From a checkpoint of a small transformer trained on Wikipedia.
Architecture: LayerNorm before each block, no position embeddings, biases, tied embeddings.
MLP neurons of a small language model. Each row is named by its layer, matrix (up: input weights; down: output weights) and neuron, and shows model dimensions 586-713. Each number is 500 + 40 x the weight over its row's rms, rounded and kept within 0 to 999. Numbers have three digits each.
A block is one neuron, or neurons of one layer that tend to fire together. Before each block is what it responds to, as a language model described it from the Wikipedia text at the highest values.

Responds to: Fires inside entries of tables, name lists and scores, on digit pieces, CJK name bytes and mid-name fragments, as in Suzuki (鈴…, Eck…hardt, 1'9'67.
L11.up1806:502509570475568458514416502478489511504529561476484545601484528536529557516449523478593536556512496541498501543464480482573499446498504462538557574445523566489448538542538489569506445482415507501537563492526537545460446528521436511498536521487464537514505503494498500490480463526476517528498587516463550482433499520488573463516511491460546528537528551493458511481455514482449481448571
L11.down1806:482549550451469479472537497469494527535501460550465461595552485456489602479512590465495495477589501615587506469497476467528542477492496438493486462476484567422407424551552483475485505540476510499480506518459501549522499505500523547506470516436442550493503548556527494454560473541452481406477461560479527459523517490533552542562422558448471497584511460441556563482493491461478468534488

Responds to: Tokens inside or opening cells of Wikipedia sports and stats tables, mostly after a pipe, e.g. 7.95 m, 200 m, 2× Platinum, Defensive line; weaker in scattered prose.
L4.up588:465507508479546511517452556576488499523454477455519519553481475536515520516528493564471581497503531546533414522516495472480451472555525475547474460481503506512542586534433516522546501539521569448525552424477525466427462583518472609462485501519489503534513495456503520579544486488513481530475476517564526540488447532487514470499547464443529479513532507474525545436469620537596479505516
L4.down588:553448484510509472476509496526418498518446458507461539488522495486461474520498409409504469479586503520405450494474466476433534425486450514524497529475467529583528447552551482528517531566534467464514499467465597545481524497521456485511454451527474524479513495451520551574522515538508538505504515519472508517465463487435510575526502475531509523465548501485441486572540537501524519513449
L4.up622:491515498576424478496489517495432554454484464495510547458459407515500449470471578518481496552513512498430505492548500427511464480540493499509481519570510549491546510535450430554511486476434504499516487478529492488414486534426512528449512535521525539490498477583524442472460531540505509495535585552504498609496445438541507467473488454544442475499548514522568489429445530456483523479548
L4.down622:569581523505395500458518614546494455449446468477447506515461498438523529465489512527469503516526562474413516486525544476522451491582544558428508457441477496535505523518492480561492477558428467534519537552568460571516493524505462538439542505523494437473532553594484540500561521563500487433491500488459474451511427544415580458459529528500504485447560470515417535541471521470529544463550
L4.up1190:509517552516521417557536445502436531489514568430549457559550500423491374491459527540483497543486480573473456537488514488472487476554453560546508412420551502527526541525441502516516491517455501516501510549477537539447456501525430470480496524489498472521540472490513506518481490550497496513489460526533497486527473506577538477511523475501512455510550475518488525523561513571546511438519
L4.down1190:561505552517529569493455446535516546452477526476446462520472487475477556487447480494432502478470453465459545528495562508501577546501561561466515458498459495520519491497576506553468447465474502532454508513512510499489441458452523489540498471444551478412536460464490528464507547484495540566544519507480436568491525419455512528512536512476455515488535402525496511473478544488512537438436
L4.up1750:484449501553495457511510502497456551481529490460524469522564504582520491510467492494507533520526517557489494407456547453487559477476533555483463492505545506453503516532395538568527516530505447532582493490542572514465444522479549412521500583462483453503466467423461477520446532496485438520511487452547447533485452445462501487529537407476464543518502458464488489487417512436500463479601
L4.down1750:529437504528390518524482501491483501593455510488527509505483417539464556526481550528508541521542477509487509500510508503458581542504507505552488457511511517545488459489495494573510478488548503449425546536497466509556486508575535466465454463498516483464481475499431482464493543521437545524546466515531450476497495482506523478537524501553450537476538446436449532503488567511479501499503

Responds to: Past participles in passive or reduced-relative use, after was/is/are/been or a comma, often followed by by/in/to, such as used, designed, directed, provided.
L4.up1175:533494513529518494515497473510474477514544535506587521537502559458473410467442471537482502444420484532539533449448483453515504498515446546494481471490483552540443442469495518583468584436560492552461496508511510519503518520463486544475528460495551539451483512518465542560436535481520471472492538491490470499590552512509470579460545480516529529504525523499452528509521530479502522479453
L4.down1175:502526544544537468488550436453432546496489487528501456444499480522432456497473511506580535435560516480540547468435544474451463519543391507508463472518499583523453481495490535467423495503504551577468541535475472499537496439521600569463495451492504523479496487498549522521507454434512457456475526452529526520425436556554518448485624577466492540503433521470486530568519461486450499505476
L4.up1910:548525545529493525509488448497432469463444513466510474532521507513444523478467481545478548492537451457494521511500468542566467437475530521502486478462512510560502498483527425505523534484514445516472424468417518484528519449485481526466555440468490531507526430486513501559465512513540515494516476487498493426501502545515498453476543481534515508461551535517446563505515540502472438468511
L4.down1910:492458499498467497490505516519505532474531478548522507491470525474465537444502532477548478509500540508486522510489485515461486496499453516490519479541540463583471473522488512464475561511508514481522511483554533489543492467474495525473534447529482598537524489481467501529481459527416555500475465507493555482544524522497499430485555545421477433554471487486484453554558473533386439489518
L4.up2009:478471467505477459469512562435437517566467477505526452426512566558419400521422473462488540553492462526512570458477504527496503500487486510459515489440488536473515457510479475555510490515553414514486431420481554462604539497509501535468514437484481486546533543490585518573520525507485520450490499497464541488492558527474417498462576499454540515499570461500431463497500529510479511481465
L4.down2009:505493491526458540443516535554421594446552474526462526486517478492480516502517485451453488428615527492492497502483539418464461503474461571517460455584518470522494503533461472580460508529505439521493482483510511573464544428527477508488433501451530467522542480536554521531480508439534522536493526544448538485459452511492521476512554507504507462497379484454501539544481545501498474493492
L4.up2213:440481486501538478507440506492466509462578546485511479485487475469415442516532518509487524491458541489500511533441457495467484437503394455547453433435500598508477452499504527482502568522520522513517436478440547549456541524569548533512511484450506508496435494586434461532532539450555484562491524444520483480516556540483416538506569553451521538494475475496456490487569461417538433506530
L4.down2213:523483518559408427500429453515521506515463393544459449472491506564454531525477516517493509465495442479554507502467494465479533493550455479495494458527538546575489468470502491476488463590541500585441539531430504507607570478513479579478549528507467521490510502555487544508501433535474528495532493475513434472482496529490522520498520474436490401487450471427501446612530520509468514469499

Responds to: Verbs of producing or presenting something, often passive after "was", like created, launched, hosted, produced, plus "live"; also digits in table cells.
L11.up1236:564525462571522413540512592464498445505584455518521480474534537492462488525490513517471475463478520552551575492535522555524498515486476518549565474466510506501550472543470537514479483442380488541461461517435501603593516518507535535476509392488539500531516529420516529511537578464550459458485434491502548550510578485445412458546468513537486454487549513570521486490557506565508517456552
L11.down1236:493486525503425408494502475537437462535524532536455496506495486489505541500489524445523523543513517524502450534417447455520501531431465533525511531487553410506489449476527447530554464544539586471564582459580546563454452443560559478579525502430538498522461473528489499517472423506522552496524447496416496438464533489515579497520519490520505505482531526486548500400536475490489437622528

Responds to: Past participles such as released, published, broadcast or established after was/were, just before an "on" date or "in"; also table cells and numbers.
L7.up175:536513523505489466469511492515449504481489491533536468464540497479466502545499506496502499508499572530438483510508484460513490510494531568523512429518536527480538473613488450533512520515482488473501532528459471448569542509474537544475504550501486549451443549489497529536513583456422479454464524502442669484501604612494450540555566452485482485559453499539485536508475506591518516414495
L7.down175:483515468501489461555452465476555525526499451466438535429476481487447463496471524565473489505522435480567510490532528532520640469515492391444493540488481460466415511347517504484488494439525543542491435524523468507486484466531503400517453457481476424535522548425462430465464429528581477481523490533608352499530444464526546490474473521476480522454551562458480516541473536383418430566480
L7.up1157:483504504531528506519531533452436558489497492509506582507510438509493459524514486451510521560532492543474576488454472452493464475405522382466490437506543536469512472494472467491420532488476500450508522561435508509413593512470518506529477555515540550521521542573500450519452567443459529531501484518496491564446585455469494537526524451467512509454538513497440509566471473568428472502553
L7.down1157:518478539491548517552469531444509468555503395483492518401476479471454547462478498449428489534487543461511506479484469446525528494531465493486567506506522506490503537502486469418502478457577471465512465518507491481470550444451513489549454430500471527403528508469458493527488466490506504460488532438499426568478508517495436423518510507551490429576519518467515495471543505548519453531532
L7.up1610:558542448443505447450516497488508490570481443494483576459531461542507581505552520479461519457488446451469461447532429432558480470458503540534537469522485529622517464547527455485475522491478502512442525489437476551546556516446536482487569491417524471509524447498495541518486542460432476512486459472474511552608527546453497495532537472466495425408506450503507494498483587527434513463490
L7.down1610:595525523449448498526469520391476486615481434489483534508486456402492485477569493434440494491481559502551470406473524480493480501433495596460537516507496447510490443431452429564402534538497511490493533438535489488441451458502506524449571572511507596573493518527501518539489464487539438470453536531543544493501562589523495478476529518473466452510529461468490552436504522460461502546518
L7.up2353:500540580487437464520481509494504510549456529570545498551506559506509502475563444536493448469560501532582546489471460471499468556505488525531524526472442562565451511543528536446481546507465483497499495434527556481507544489472519500476543466440497543508393515479514476456566529491440600514462598489496560504532557561441468516430481499481505515533511526489494467519492460498497459492524
L7.down2353:487518457513442507490503489489496532512453463530517476469498496437523471532514494532533470505470533518503513513440506418511538501460462502506574500502509450563465491498514462509513502539516523502532587427488496487507550454524493559571513502437467394507463499496425452564486536500563475482478536505453510511537543548423571434477534566471516554481473499435522458477523499545574472578509

Responds to: Mid-entry tokens in tables, lists and numeric data, such as pipes between cells, commas in dates, digits and partial CJK name characters (鈴).
L7.up411:427456480404570494539475505445565567492552434520510524546468468491457497543565604451537483457549454542572537435438433557475462477476481519487542512506473516530472557440547523452510526557525490520428507602497502544455484508434499542468425440523495433496569535531574457509490462530489548475514523505594477500512506490460537533509527560486495536533555511510408517496527465521557441508515
L7.down411:487432542534457510451444513551508510487518494544534525539532546469575480530498605489509427477578512442496487477532508509474487495513524420505523545501525425538486460488463510489481476485475575521515433456518503465476497497512460493507478476479482516447451473497477518551536503495493533488437437464484451472574573478477451444468550509535511553485478515460503492519508505486565555432529
L7.up938:485482519499477465520551494495475524423571437531473501520464475515478509571471502535515504517471491511459462503531522495465474503416478553593474500593559512482492548465536487512561535507485487530443515498408480530507456578488548533428464419455443488440549537550474519499622410530460484546526609481585510549515547471488480482533511460421445536553588494554457422481521521529484480529468
L7.down938:478429523444554496537530490523513425498517493519508584525481511544492497490492505439515489512497483549507454476501477534509518521457505482449472430511506472454509547432501436561484605449461558492543466479536521527539542482486506439499480413502500523516499534561573457523473506514565539517431498500486476478550443502483476437453510571444481557467498497475571535515495506508501498513532
L7.up1295:486516455464539505449495467522522491439479476485469469494510506585523487551506553532535473541555495520542579494483568528498487521507560541488580599513467527503548500551472534567500476463470437473542510567534423542428535505491449505475425436488482457487500558488487536451523409481503537530478532512497469444457465525513474495451537510507474530566513479541417500515515568457571522486505
L7.down1295:474437547481495523563548502485490458515530476533507563532516483476515484503497431530516482512518531507459439516558493573508487469512527500538505510454538511500454561524537436439438428558535477500499510555521485490548474460413481516526545559558480535515458552494545460526551532551465459531565459520463466458589510557464468496504480505432499508504474522494547434481541433462433459516452
L7.up1466:494398537449527462496468544454521544453583492535503426458514477475506536554559496537530506465495456505485526446504445436482482477496473508510494472453486471494460441518533526467504526477521517531539449487481457468498543549456521494515501487507521462449498457513450484497527489487503468506509529555519429509468487450459515541549547534437431503566466490491493542534496579513488517487478
L7.down1466:500472468411537528505451489502493458498448579485531496479538456446483456496493515505473499456477516539518466532502450455480481472504451408392536542458501453517496531520568469545477476489519521499549463494534550500464527466486516487520474512431514516470484478461454509551577560494526521535503485507505504460476560520529569462480480537463561528504528458471539474501558513524471488508512